config.toml
vocab_size = 8192
hidden_act = "gelu"
init = "normal"
init_std_down = 0.00421
learning_rate = 0.0151
lr_mult_o = 1.5
beta1 = 0.95
max_grad_norm = 0.5
final_lr_fraction = 0.05
max_seq_len = 1024
doc_mask = true
max_steps = 4503
MLP neurons of a small language model. Each row is named by its layer, matrix (up: input weights) and neuron, and shows model dimensions 144-399. Each number is 128 + 24 x the weight over its row's rms, rounded and kept within 0 to 255. Numbers have three digits each.
After each neuron's rows, "fires on" lists the tokens most often at its 100 highest values on Wikipedia text that the model never trained on.

L6.up399:151105142124101124118143143169116144125107118130144123117099108115064172133108125114137081128160108137096143131142120121151099155167116124095141110122114108126159112121123175144136107151086146102120120157108133166147139146129143083116122140125106112123130188104130120113187108141107062093131130121153143143128067144127128106137140130113108129127128098104078097085119147114148100136088151121123149118141093125093170087129105152093147150114064127126126132104094097120159160117122141140117098164133136138124080152158093127144157121158128097153160128131120150107116102132109141127169141103154092121138088134160198155116129058147128152126172132144150147154111150128103162159098127109109121068113138105122113067108108148179140178103137114156175149146100121167133150124174134
fires on: " |", " Los", " re", " "

L5.up98:125166122163123139140138135150140073115139140120105092134162154099140140117136080126125109102141138124081083169073105135136135113085099158139119125147104122121141113113111126136121070161159116136122139116121124120115093108088164176140139140144104152081114145125118178149112133127122129113108078184125153101171119177124097084122066114129130150115131137125078181104118132134153098128118141154130097120136113095137147114123181151115092143156130128156110133140156128141120138094114104110109087119112094153099137121121136127132082138125126119190130101132112151124138159159149156127127131167118147107084110085121142092119161182121117154142147134123107134102157124113141132183154112115146124129137147081139140106170157102145139136108139137135158124125121113127138137122145116
fires on: " a", " co", " of", " to", " ", " with"

L5.up978:129081140134132144127117107117172153156103128162146195068148154089105136116105122146122157089147140116122115139190098147151117131191124142144080119107151151117144125078122144147158070136117120109138119098126138132132128142142173174158139174114127156103064119155120107158131136152158158176112134125121097164134139160105169126139183135164137113146092155090129135147129100122173124158101132152126130158119128102108119138099162140138121100110160109129127152142130151121147087166148134104116102096121138169116122134130104142107129099146106077118107121134136135140139126112144077149170084090122119133150146172170108113155122128103174130096162133146122141149157122141103132153109138161138156131127126110143077105140090110081127115137137129133116126167172094131122150151134085
fires on: " ", "s", "ary"

L5.up114:140107115123128107125121140107102111117103133107127163091134140138138110137107128119099093078152146131138159160164115127101115113146128132122170084141174170180102168143118139114131146122133136128097129096122139190196131158147134150141134075107140143147163179150110123092145139109121137102137187099134123112125161153139094156126091112124097098109105112096141171132157158133114149104184141154088122152113130124082130111129093155161141066093141121109114119149123129120109074119097154102124123158131116104099115100156127153101137153137124139141142102146170131119135103135065123095128127134151107148142149131141118161089091128105105135162148132141088105137115183166142183128168132171128111143090133138128132084120107118132156114120135122142123127150112186125164151163143077
fires on: " and", ".", ")", "–", "5"

L5.up851:097155108122122112092154117160162161151145157100135149147154167142146142084141071144113162164141097177109090143162153141074110129068076158103165129124125142117104136103131153131151103134107149141113097151141111105171143130151081157127112119119118097146091132124179141093136139129119117097130156167126136098129166121083077093102126144105115115147173122157201148138123112136125128133137131104109119111142131141118118114143144110128105115112107117158139123130087156130162111133158126094108120108141115125124152160134143131075145107121120142151134142111129109100149171101138145135130128172141111137147109132158131152081148128116134125136124094165141099134097120122117156132125145130113158146103135127118146148129118131137099087137117118098142140094145165100132110133129094
fires on: "0", " in", "9", "al", " on", " Al"

L5.up951:122107086136189124076101147101147137108144149127142128107127110121121125118126131108124102099126116115133159150139125122133108138120100120079123073149174132142112116140151132129133103101094164117113144150140114129121142132116083157152091144142131141112178072099117128131132132125149106132111139073120106115116148126162099120115146106085104152135178135167122141142099159110142150111097156139132120126136132113154130161124131109112127100132162120144150091140076115120081089154134122114067123147112124118124136140181127102144120135153140152107119137139125154131133142186116087187141104138137148112117120128133152095109150115094175160147142104134161132107099112130154132152148124141140114134111102133110107126151129091115162119134118154108154133110131154134182121149086150
fires on: ",", " and"

L6.up979:133171145122103167147108126140111099142115098119143102148140174150116140109098131130103076160112184104138135136136141143181148119059113152159113133085119150124123146103121125110142128162163115119128116173101097088141083117118118090130165145186096143120164128088109113110129131162115096135148121140122135125098115112157127120133120136156167143120117114119201114153145127127087110139079172114141092157166136115095120145163109131117119107121132136113140105145114163128101102120144141132140164143120102122133108162161123168115139181146124154104140140132121167141175103147130076100134145153094158150165092095103165113109160096135175153107112108093123139113141124122120087113147137128147159175147067115146119115139137139125139141096095122112105112111110166100122159172103141
fires on: "s", "g", " G", "d", "'", "v"

L6.up346:123143121100136131139106166132111136110126136120118149149103146111103147088144121134149136127128133096114121158094134159120112126109124150160094148124125124094133096163101143132144131170080117148132133137102149164148105092130105127135162102140124118158094130162126087095172131135097130120120161156143151114115103123119150133125142186118162127168165088140131157132159153088141139180109122127100148128126115115125137134100133145105104181109159127106108105207126143131109164073141152126109123127109106132120174131129170124113126112158129164139149101096146191108137134134115119124098156116100144138092154131091112121099143100115141100134137135108116147117121112118109163131168138100112118143119137128177089146131105112125166096146176153109117139130107100122120128138130147
fires on: " p", " Pa", ",", "P", " P", "6"

L6.up1379:107154161110129173111118145182113122064085075155100184138150126117097132110124140095114173128097143136112119140134155117086111152117111131133172110152098136139116136118120154141096168142086152130125141134144094176182134122149125131112135146128127143085106088130160128155134134156132142098152105144096111149127136146094151155103115163131120113160104108131135160168133065118101113135133094148093112129119177087142112132163135131140123154094117119126097108116146085108122133150119065129164114110135137114134139157117121090147101170136118123126092113181192141163110152117158136121133107088177100089128154070183142135183126117125122111137125153136130110160131135107118129126113142159080131125119129121097153117119131128147142142129124059129148109153156132139144093082183133
fires on: " as", " than", " are", ",", " However"

L6.up205:141117074128121145169123129135148150135153139098138117106124122164117169133129149148142124117125074118155127121170130111157154107158110163094112141138134134137158158110114139123076114153069145104148127109150145162114169147134110096173093111162118119120148139115132086154123113117149122198132164135126119154142119131125102131146151091136093140068155097125112147130118152100090134130096115127126111155152120106163133105122129134113156139148120126134134115151123128135138145121139134081096135142107151142104080146101140161137071155124127097135125166142127146165093137134139128069129103132133173136134113157110104115138152122194121120149088157154120152116117104134130120148153152148106119131140089103128128116109107140132094133133089175116151128143117176085104105121098116
fires on: ".", " Los", " La", "×"

L6.up1471:118105138136129168139118128172146107133188139108100139137121181126159135147100128119164096148093175110104114052125108120109103123140138133101145111153157122081143116083142165137114109116118134117123149095129104109099123134150100112117099091121173132133133152152160137147130140145107152123145122109137166146091108141104135121108186122111164139121146114132141112082132140107120131139152141133157150124115150067178099130115153082157085163121138116135101131090111153090124148128173185158082147106120164144147074125129143110118134114105096118126096117148106120121118139141132142091183148123135143121130114120179128139083114147147103099140101129096153147146122079124129146079127124168107144145140113117091129123128139118145154108136099162140159151107149100128120159140134141
fires on: " or", "tic", " New", " de", "mic"

L6.up1143:114114134126089148174114105131161117111126113119120115167064136106128118140066142140139123151080120106136131142089130130128173120095118103143133095113085116131071145111101142163115114118090168110132105158146139101154184133137141114123138120167116103112128118202128135130137136158123118141104128133148136083173153129104120126138106175124153106114131129123121143122097119164152139124109119122078125130087111122115121109081185137135151181138129110165067114145108105116162168099143142129118144148111147115141124139133148128133150178123108149134140109126137135128125168159170148098105124121119117176108121119116106102111112106110118142129091141118091092084172137142133140107125121155128096139107114181131127089150093125132125124145111128130144135138142106134099122162160160
fires on: " P", "P"

L5.up697:128120128128139111163163116126121135121110124104100110176123126142166123138111153149132135163110170124149179138095071157097125126140158124152099120103142140124101118105131092134135157154161123109131149133105124146128138194105116156131110141132139129128116120131090098111114115150138106127128149171166125100132110155129137167126128179132123118119125156129151131155163129120129100105102138113195108104095073162155179120142142149116140113142137157132161136088117090092169143128165155138098139117106135155121065173148075150094120144148156154095148156134143156094135123090111106136122146121140180118153087096125154102150079153139132138135137141095142134107127113136123120150152185191138141115129108117130140071126135135111159178159083134126114154160159091157115129137137109
fires on: " of", "the", "ré", " from", " in", "de"

L5.up284:149146152106076125142109136158155128100129176129141130133136142140133134165108137156112170140132146130085166163143124104084148125141131128078141163136133126127176117101138134123125138138136129084125148132125178111150091118101103153111128106133126142111105128172108090120148105086122101119106150145095153110124141152137089082144188129167094106152096108134153123101140112089170095162155100138145119139093106075112105102138168133123187112127127117153125133108133185135066093130117147096113116138135109129123124127131184080143168103121119092138149158136131119124110145144112117146147094092112166127127073098167150102144111148128126140153119153103070100131159115156151093117189135154153137102147118152138141117138122103155140155109111125142128130054071108139125127128123110
fires on: "ing", "th", "way", "f", " Long", "ang"

L6.up1896:135134143164131124117068131126125154127145168122159152138155100170173112156117122146132123131150122095131129123137089133166128159139120104114131127133164074126116093091110139133120101124157156136134167133107084108131159110148155125122121106106153112116097108124100164088088180129138165118149132138138177162146108109136143167115182103083095147138147141124177106108125149149140139138124121146135124148157149136140125114137183144092141147184117138135098122138115133123172104162110172102143133179129134076096120153100116110115120114172166125145124127112108156123118081118136122147161185156104099156108119133130134076125138107109112180120142132143145094121088117125119118160142152077140116152107127117079118124146107151171174121132121089133081150105120073134138148116154144
fires on: "\n", " (", ")", "\"", " ", " the"

L5.up802:131154149193142123109160132145145150142164115134147165119107129111170144100119120105120147105097130109115148107112126173116126160059104120141135124154124118155126090086123102099125142100135134133119166136139161134109123106152119096158174179119126128129128143125126151106155154133128118101096116093098132122140123144121155112092169110133130115125103116140105147107105118122186100092117144135127120153122062141074139144176109156162144094147153144149162090108139147122102104155133135130106095176133158104099176143114129117140126156136100110118154120135114116077113092101167105058122104135112117107130149127111165136131116145139150144086137134116140141113143135119171118130094103142097177176131134117096115110093142150156088124104099141135133146108087090107124093113160129
fires on: ".", "/", "[", "cor", "tra", "ple"

L5.up858:100148150144100110148169154119157139148136150094112137095121126143141127116116149176164158154145128130105116080125071105189152119104133146172149106098118125123153168155097140163107138127152145162088115112099109147139165064149164108100127162141085130157117139119109155151172121150071115116098139173117134129108102117090140162132138113113107137091102130129147100124153130148143118146130144094139164136137130146112135150134112102107167156091148141136132120099160081085125192120171128119107137103114142162130098121118149106128111104138122169152141115088138166138129099112074125151128140151136096158121111112166163131125105141152137127129128124122140129153128123100128115102131094151125112108119120121114145167176120164141127147137117107144140149160116103104159134136149083
fires on: " ", "g"

L5.up1911:130082084112113095093075134151170168165119117125153128095124116087124127127153107092121098126146140137151112137112098129138143139152094130115146141131112176115129121106173143146098059133144145139150157120135140142138115113141135149102082132128120147126063126081121157185140106126119125138128114145102132138165123107110134132136139146144118069137138129150125149149127128090140154130198084082181103154100075101153143161123151177124112142111086096156112139092105097116144126134111135141109120122127117165163111106107128104145131168156138152139152167109149106141144113134096100102109111122135135107122143183173139122103106122119115130134119136158103148128126119134141114165123144161159117138084083119124133109118123115115137162133158103107106144106117150130132120110182082
fires on: " the", " of", " his", " ", " her"

L6.up441:128163111071160092109132124109158166103111168139126143090152136086146131083093145083112188148121143141118104113133131127136149125105160138071133106146125138157129137139116103092090117134156139085144125113154129128146163109139130101132167122123119134146110109120132150126100130095146133137102150140141142150143104130160147127163141124141170150110113133087096121145117119151127124132154118099126138116088121100137131116128135116133148076136088098141158120152095150135134154134112147144114101137136179151135133160116140097146159118141117130118131131116189121208134136145134165086118114097136129108132138109110142123156135102140106139143099101113076117143122149126140142147095068125157185098125142121125078129127154141144140151114084135122087097159114151148147125105109118
fires on: " ", "s", "in", "l", "ra", "–"

L5.up743:127128107085113110103121139106160158156100135138112163155137130157108153128097112130141096120108214128142125173136154148095139103134136135146159123123161129086143133125134137100151069121139149119126134081150120102150164122123191150143142137136121121139134157110114091120152135121119145158125148171134106145094116121113171138133176141107105133123128131138138132121132147080136090154110129147191125105109158113142117142112123110124091145183111156154143085113105117124123142116100101148119116135157151163134130113159068133104157120133139062142096126174158087138148174164102120141117119130119111151094158140137153116122158137110126168149177100121122123149186130158105154126136139164091107091130100105130131069117133119148161121138123152120118079133078145116147134096148111
fires on: " ", " a", " of", "1", " de", "8"

L6.up652:122118107134113130121116155130141097157125142131080159111120105164164126144154147164125172164119148110144140140096125139107204128127087112116137131134139122194114109094133126138131143104099161106128087170157109106127136100130185117146151154154131134093142168086167118155141166152130097120147141165124118115108141100159136126125159182119161125101150150096152114136116170109086095098117147125126103127124136111117099097129112104096087101126139149112123084112148121077168100094110134127169138102094102158106139114135137141125163149145108150140121113166118190153159160092155145125107124167114154150150112137160141099111140097120127144106116162168121104113103133132112122131130139163102098166162101124155100147099115159148108104157137091101120153119089130159130128184105140
fires on: "'", " Her", " a", "s", " her", " A"

L6.up1009:115124136146112104175139084169111160159136104113133115087125097179135119115136136144114121127124098077119127101128102115129141141151131127150150135076132119130118155151119180086092136132165193152145124138128136146091142133155162170143183128158120117143123145163131122174095110141092119103109104157120117119166140161117121085144131065140102141134116084118106190137127133142128148118104130138154133107133087129144120144163127043127138115077168132129117118128144095120123163104095089164134141145114076151124125133121073140167102117103158107169146146147106143113124154141110116131144109143130172127077148147149179132107143116141098128115145132152156151141089138135123136151114129165118125135155081113099123140147145124115122117133127081131138122125138115092146119166139116
fires on: " |", " ", "ing", " defeated", " to", " over"

L6.up59:109132106122106102107120107133124134148120138153156164148167089125119138104154109145113133151129113136120132131108091130081136157120107134156105175121159102100172154140106140083147145125124145109079128153162158143125125125125104169180120163152136100119100145076113116094102130126116147103161157129168124134114176111146139086108156097097148142118158137105121122141129118139133084137135122120075148149139131096156072101157202127131136110147106107142140111118142119135133172142124129102153124133143138148091150143146144116114105099153145120140116128101146140140115131140106140159181201121122084103083161093124156155143112134164150164136115129112114146113131107151101121179132132158128112168124108163103152137144119106096130128080098128159160153143167132118141147129126067
fires on: "l", " Al", "al", " there", "L", " Scar"

L6.up1000:162149123093096141150120110135138093085113129116120130102131129139130124148097102131112144164164122095130143130105147139124143135156129132095099094116130100109138135164136162142134070151161169147122120159116129157157154121152152145137130131120148062099148127129148043120090119110150146112154112120142132128132119124118118124140145159101147144130115104120146095122176119141071095117134123100131111150136113092089093105124093143120167114113093172118133125126104183122154131145140128162167134134120167131130125165108088105165085109147128137146150171132157129215131113112149137119157103095121118095130152065088161117115072152155134112134120092167150110127152123123148074134144146129088105138162138153111101081146138118120157114111126125112114115137183134091152156093148093
fires on: " at", "r", " L", "l", "s", "el"

L6.up88:128089133143136142150189146133143120163142151165077159132102134143168131117091069125158124109168165098116117107146104096104166108123111151164157134135116129148126124112103118125081184126144134147133128162151123119142159100146140107123135090136142140165124090117171149204179104123178094086122144109130142113135103118109133152128127136144154142067148117143146170119133108117139148087131121104107111118107136198104099124105124188099086148137124123168131126099142110105131144110113129117101093130133121168147147098112113086154174173124112118120152157113146161135104108124109138154094119154170153093188143149146160155164117120142152090087137108123109134129118152144130125146094110117112160110137127116085116121146117135115113138124117147106143108159141137136113116143108114
fires on: " "

L6.up1611:149100104152144187130160144121135123132135148167136110157117109110136113133173145135143108130131155162140115117126103136136127126114118123123094136134145163131142085108118116182106124147139170144165139103113095164081086120172133143110115132112195117143132124133179152146118127134141133128110109120130120103168115165151122110114144093131108150157131188089116130084095111141142120140112115129159155095135125095098151107159107115124157106170133148129110135140165152075076191130108158095105138113148129108151125166132153114115138112087095126144104133105136133114114117137147127152128142114120122108177111110137150131103105122134111116124090141115105091108043110154123146119117138135072119124177100140106090162122140104122117163111107100152146104098138123133105111085118097
fires on: " the", "e", "re", "de", "id"

L6.up1060:146111157096151105113119158123073143101137102086100164162153129132116140115087106109148115131123126081158120111132120121123126143135141150088098152123107080116133129101170159157134143162109126126110118101160165145141143121138128116126152150107146129107129103144154144120111134091146123150199146141138120100126112091146097115136146152122154149080132136115120148140117149156135171147144105113089153138086142136170122113147135149149134116124138127090099130112125143129126123149159097089100107117159134164114094134134166105146123104111156134151173157096105166116114133175138132164120117143092148169159146105139090136109150168146098127141130156134149104135125138143126142131075072114112126150154124170161165159114107114108138145118154171113137101084140093163103094108098096
fires on: "s", "r", "a", "i"

L6.up2026:122094080165149144105115148111127125142114138115075167137127154118129109171102121157147144135134123158134082097122105163126077134078110141095141129129129133118179133098144144120125106139129162112144105157125143132147126149158105144156128107143108167129146115138130094129127175155120133149114145095104134171097119119118132112126132123118093108146111175132126144128111117134157111146109155128117098130098100132130069140130126145111116121114153115135150126127125114138133100146104071158152140178117134130124113161117140100121095122127141075085080143124196127134123105125149134145074114116118111150148151119103087150123122075080145107109163137151129099072129153137124123134139123146164095159166124170162136083156095118152096148119125151135175096141138126133162132133114122
fires on: " ", "ing"

L6.up1484:129170120102131147102073121100141158143160126162161090103131094143124123141137138127105097076155111115139145136123148157113109119138106124094160090128131123164162131150115139124085117153105159111159137138147130082111128190140102126102147153165136150098109126147103125144107094141132162151134130097131082135144107155123127187115161133139137119089132137126155138106081127141128127135123134122131088126112117117098149143096077135118120111150192167144135089145140152127089144103146072140062132113158130151109097135158103105168061150124089149140160123152188147138095141155139129124107133141115152157124133108113078111104151139119154142165161189088149148136079138139134167162134169113127148151121140112130134170144145105129135150127129188124125146126148135148154144136089103
fires on: ".", ",", ":"

L6.up210:148106130214124141106148141138138164180133130168110089079081104090128124102137137105089092111136169122154111111154151127118094114167128154123197105122125149151114132130101121122136138128121116148104130133160114105147094164089168109118107176133108189129119102135106105141149149125132138120110108108121132100117125102124096147145118134155120127125145111131095133159090137171137126131166124120109150111109145152141118143128132181139119145130211178113127159095113152109118111135134120118114126081182123145178120138126098131124109157127100130114139169109159132112124159138127111106125111109137141097155148141128144107148098133135165128134127145140165150116109106139121136177130139144152151121168143138106107120148127104149134100142116101099129121064142156136136085149111088
fires on: ".", "0", "s", "-", " un"

L5.up1977:113124112113146111113110096117141143180136096102109065101182144120067144142163142114094118126120132107174135122131143158144117129111159122136111120102144132100091136127151118135140159154139125119175165153129116104094138121077096179148142130170157069147139175136136135136115130111121143109106109115167104123149155147132093125107093107116087165174151122125173151166172104114130137096088111107112108150141116137162158170152116111127125144139162145114098137143145150124115123157126150098118130120115094185133145172108128134134135134131152094134134143110131164114100123118121137082115115122114127176114084164121109106142095114099128169063114131132112122110159165159121120187148164130139169118120118110115101122166108141114105122085136113115129105132173113103162075131105108
fires on: " |", " ", "0", "3", "4", "."

L6.up1160:136166113128120100128125154117077141128142131114145161113167195112129135112095135168111116076125126141148115152169124115152137145154084147141118105137089118097145143144155120139130115122101144135138123137153157134154115117138152110095133103133088103127131146135165171138105165153155134153120121088112137101148113142129151103073156130171149117110147153169129149174119093150124136125133121101135179139112115106120138149122137108095105153127104180151133141115134150159124067142121113080124115181214129120098146176126162083103142139106123119095134100093123111138092138176105145126114128127178131146126088119141122106177114143134151132100141136098101108123094116132111138130129141166120119106099142175122106128123125129115146143131108109110150133117119120147117130082162142
fires on: " B", " b", "B", "c", "b", "ba"

L5.up21:116123112108161131128116153135127130111100124111127085195126164147101116124141173139110130169136147153079116101108158161147142124154115162113121124091162175116139162121151128134131123109131154111137115092125053173127107094148156194105119135122130113105106126107133094142114154143121154081135147095111099136112140123159121139090128126144134155169130144134124119119121141091115127134111125140146134161104122141154105104092162114120171126098123183107111116142160133146144148136157131127141136120089110120119147152123163138065135138140117066149116138134133154150130103141111116087152172137133139166156168106063151143084104149130111124101119139154151143146112174095109180148133088134160145123171088104107146094156088156140110179107111085155145102113121143133120111111121102
fires on: " a", "e", " an", " the", " her", "ne"

L5.up1255:171159160120119082124083141130105112131082111097166095160125101121154125139185131134119108098125139158111144143161125118127085137082130164101133103171155144092074116092143092146123147149130135084138161109152116132145119167137128141134157160109135165081147087147134098121130111099110085140148121125162138122139123122166128115116131127100095104141149145126103138125132132134184127155161134146131096160116111102161115115153138127084099106139108129140167125098146125150133112138118177143134142061125131138123133100132111131124128163148125121128099132102106144143113113145070141111127107130130110161111156097142112132154115145147121117117157108136147140129094119133128103117168174152144125103134156107095101103138096112082135137116108105139112138143147120119167111132114160
fires on: " and", ",", " in", " of", " ", " the"

L6.up1745:196173148129135101123156116116114120148135109133132121163182096154121119104114132117102129112152167089134149135143133114159123140083115106123119100137110148117079161096134143112130117141171121130131160130123136141105116131147122113082160145152150096134103152097096119132154074126114130090153132103098110124122147091147116185112165116142084186147133081130163114098105135121163157109148127110157124151104133157145102136125119148116131138156124130162128113177142138170126135129102132170104106161138148126122134106151125112151102131169160116107151117085099131121147112102114118149118149124144133166155127154143141145118118105137110142158111131083142122130116126165096131152127142127117091078112089109151138111115151124142114128142125186127109131141157113123142158136096102
fires on: "\n", " (", " and"

L6.up519:109129115134107120114125117165139129135137145119124116114132110151132159139145140148134138124097149096159084120089133129103145158138155132130131116153087153100185120120097123138139095088167112115151147176130112146124114128132118138108138088107143100138105117164121135130100111108155090131117129112121134117132133081129131161133119134070122092149109181129157117108132173125111170119126130127133151091114130093144113152101193066103154165128099143138150125079149090154158143094174101115114138141102143153101096103107103140122129158123115071108154133118130129134115101109136185138138113080154141140143153116137116103116154098132133114128120110107087086121120121100126145131153142160159112125101116092140074131117132133092195183106085134136164109120091105108094125120166119
fires on: " New", " de", " De"

L5.up113:136158107154117123064193087171111174109122124134117100130125107129142085147087131129113143109129133136096132165121118128149093133164105107145163114119125138128124154105104150093134143144152145112130094096110110134155148135177127124088135071133079111143124109143147084120102123165135116109115124107156175147139158135140124151120140125161108156135146107100111135168156111098153165143141144118117136129151092140099078092123128113147136103154148159168159134147149150106155124131124127111128116118110153128131125132126177116129119169125107084134134172124147143104113129133096094127110158120145126118163140133110168128139138135128136097082169123097095136114113098154149160130102159134127098138125108133128116094128107134118141117125113129089087136215095159116135143141122156
fires on: " and", " "

L6.up188:156149198149123101134170170078145101132138141143098121122116120103113131165111134132184140125143129069126131138143107099136135123154079097170153110107093136125184167145097169112075159159137121147121148136162157137126149171117113084140194143152158116147080139118123190116132091124107119134153143084128148144115143137086117116114126154125108144133160124159108156139121126120148131167116111111136128151121124114160135127130115157152132108123113142159161142121118138095116115117141156125110114135097143077183144109163119118121129131126104155150078114162144117163142087070128110136162102119132116123175101106145119085135078119132086154092129133138143081096119145110110107110177125149120109132140107113121118101154137133120128097104164115152154121120141096126150122162104149
fires on: " "

L5.up1031:128126087124133069132138101106128105135112092142093134120151153141131135140120126155115112138107130107131137152109104093109136119120132188166173140161134156095171157146108162125163117078180091115140105141146169134101107120113129154185141067159101129109130106104142124140181148139127109138148162143145140157133154123173146153134162115121104123123133151171136138110105148136145076136129163135150141127132125122122103159124118112118131112117119159158095112137121109144130136092119073162145146156151088140101146142084131127127140110136135138132113107145144092116108157147157116117118122132125119101119125112117119140130143099111155092120142101153156085084072140159166086153145137093118157155123151161143167133101133161116119169115110140115120114131111145120076157150103142
fires on: "am", "im", "com", " Tim", "MC", "tr"

L5.up991:088150117140124147153144121102111136147126101096176147129157166126118075099124115127142108081157140115123141111068122156110095134119071176107135133110141131088141102069145138088136132119133152151107165167140100113126168135110117074097146140123102150159095098136114137128138163114177109146151119155091157135095133129101102119122146147111114150143122084092145119143144106153122126133084111110117147140155149152125109098130159116117149121161153146155118117131146150143161154148120147178180163110090076161154133135137164126094127126126138109127090119092118132107081141124129139135084161094164146173122086121091153119083124153122112123115110093116137117099114147073124078129137113138069132176113158108143112080152118100123169114128113132114081148158091165130137106121125131
fires on: " B", "b", "c", "8", "g"

L6.up1954:113131130144127129162144159126131119134129163133105121129129125115135129148138143109128156123111141085090144131153153157131127136157110124090134113117132118098136129117135167145104082101150173123142124130119121137061140124087166095128126116108102147161123093124108105098138085108133127160093130120121142098137077142071136117112154194105147114116160101117093134144144148160113120146116104092121117157083127111120123127105120122150105166102105176152122116124111131131159139143081160111138106104111143128145113114108140094111149199099127125114103089115117093166146137116125119121073155139134152144140048079117116131120149119102131163135177064154121115140134147155136134114143136141068142128139108115166136120122109121116144122120144084150130174122144173145155108159137166
fires on: " B", " b", "\n", " G", "p", "g"

L5.up489:121158144130149149111108112101141127073155153122112144149126108099139154117077099188155154137084122154133111100166121103167125119160091118190135119124135120129147109141120121089158120130150125080131153128106103137110146167175166141110119101140167151136149125105136150109123077136134096143127117143129167157171144108168125127110166170107125141094144127124108101137134141100080151133129158123143096175135105108135125131128161131100114109152130154156127125136100105139097134106119147128132121133129104155125141166071073125136100120101081134143118127105094129174142099120121089101119110140129111112135148136123117102128149160109112099123125123117122167137138113157141156126117121163115157166114143144103130104113146120128134141133126129104090093111161119119177109118129132
fires on: " but", ";", ");", ".", " before", " until"

L5.up562:134132131152075134114157126146113145112111110093113130138148145184164161102075112175142109136128123161144153123120138126107114105139133122124144105158119173164129095113114127134128107135116136112130150142127152162113135118154128135124137082170144122161143141131150140124148121121128147140200135129122159143114120111131145115138151163117145127110148124128143107107116125116059058155172113132094133128200151146139116115164110113118108133149177182159147093127146135087123119086133118064108136061104141133119127086114110124112092102146100120127102085130154164126135129136119083097140108127118178111136122176120166101110143141111143101073129123104177168112100140127122171116079108128116114113098139163113168169119091112101139127117103156100134132120138149117089091074133191
fires on: ",", "),", ");", ";"

L5.up62:123119137101142127122073109137129155073147123105146112106129173143143153119095157107137106131125129143156130146169132151174139132112156150099134154139143117146132157115133135145115133192138130087110123103167119114139145129125147108126157144139095129120114157079184119117115169094153143113114116126124125132129157140120121134129105117149169154116150136134165169149111145141093148123126163139150125140126131071110140124158122106130088143152137115098122081108142122141100140114126124148132142123147109122178099150123134034136178175114124137142152102129111151141139114101128123161169140113101117078121136100149155088100170160133155184135180158103103116125129095131143167080075141127119133119147120155135123116076108127121108175133131120152140137145156140112134151125104106
fires on: "s", "a", "ed", "e", "re"

L5.up792:145153116116137136166132138145136095115106130123119168115155153156146105100130143122113093065165142108124119083104114133098145099125062164120148136126133131161134149097117159124095134143107070123088092145109138124143139088153160122121146135147097097153120129143127164147164098171160110117153181103113121128137149109151141109128133110169132089118132081136136156128183102135184180160153153157137167149116153137150120110137146128080124113129103134123140145162113152148128185169135127118147138163118103137137131141148169104135136109133142102102108157155139109120127159175104148125103141120117120094137074133112140144141111146099128149100154157124141137098072118132125145185152135116123103088154165155114097122173107148132116114113097127102125114112118150116100139131110142
fires on: "B", " G", " B", " Bo", " b"

L5.up1627:138104127123140118104132140137171125144103098140130156111146135102139143172100111163138164121133165133103093085146136144109139112132159120108124105091100173100148139145109123169105132117124114156108122130125135140073102082166118136098102162134120119135122078114126126129129133119131175122121138154112165139131138124155143139121164112101172155140103121112168124115153084091133110121112102130137114156135136129144164136159148112139115140101127147127123093133134080118098133117168167098144080107127129092178124099136148083167115141127097139166159153107144110131097161085113168173146103155126161139170117137174093145116135127114140153119188115160141132154079118150140169102125104129176160107133133131112099118154149121097114146118087114148097093165128151122129111117113156
fires on: " ", " Ro"

L5.up931:127116129137087132134118148128156094125104104137146155137108099097156117120078130141128140112124078135177140114106112107161143105098132142112142150148138104113153130138092133175116083147126160091122090145109122097103182115112142096110126132123156099140120133118147164095144169147140143101108108095114144151144073080133118102111132118167091077166173151151157135121125166158150145148096111114122136169134149132083151157178116114143151110117111164195116072118119126125157133132136154146172168108136126113156156108126158141105190114191129122123123119104137132102106122118150097103114116139128098140150114152109126134085166114099150119117130163095138163128144147087128125146081143107124120155097102138130118115125140092115134164158139156092165119144132143105110106151132117
fires on: ".", "br", "cor", "w", "v", "b"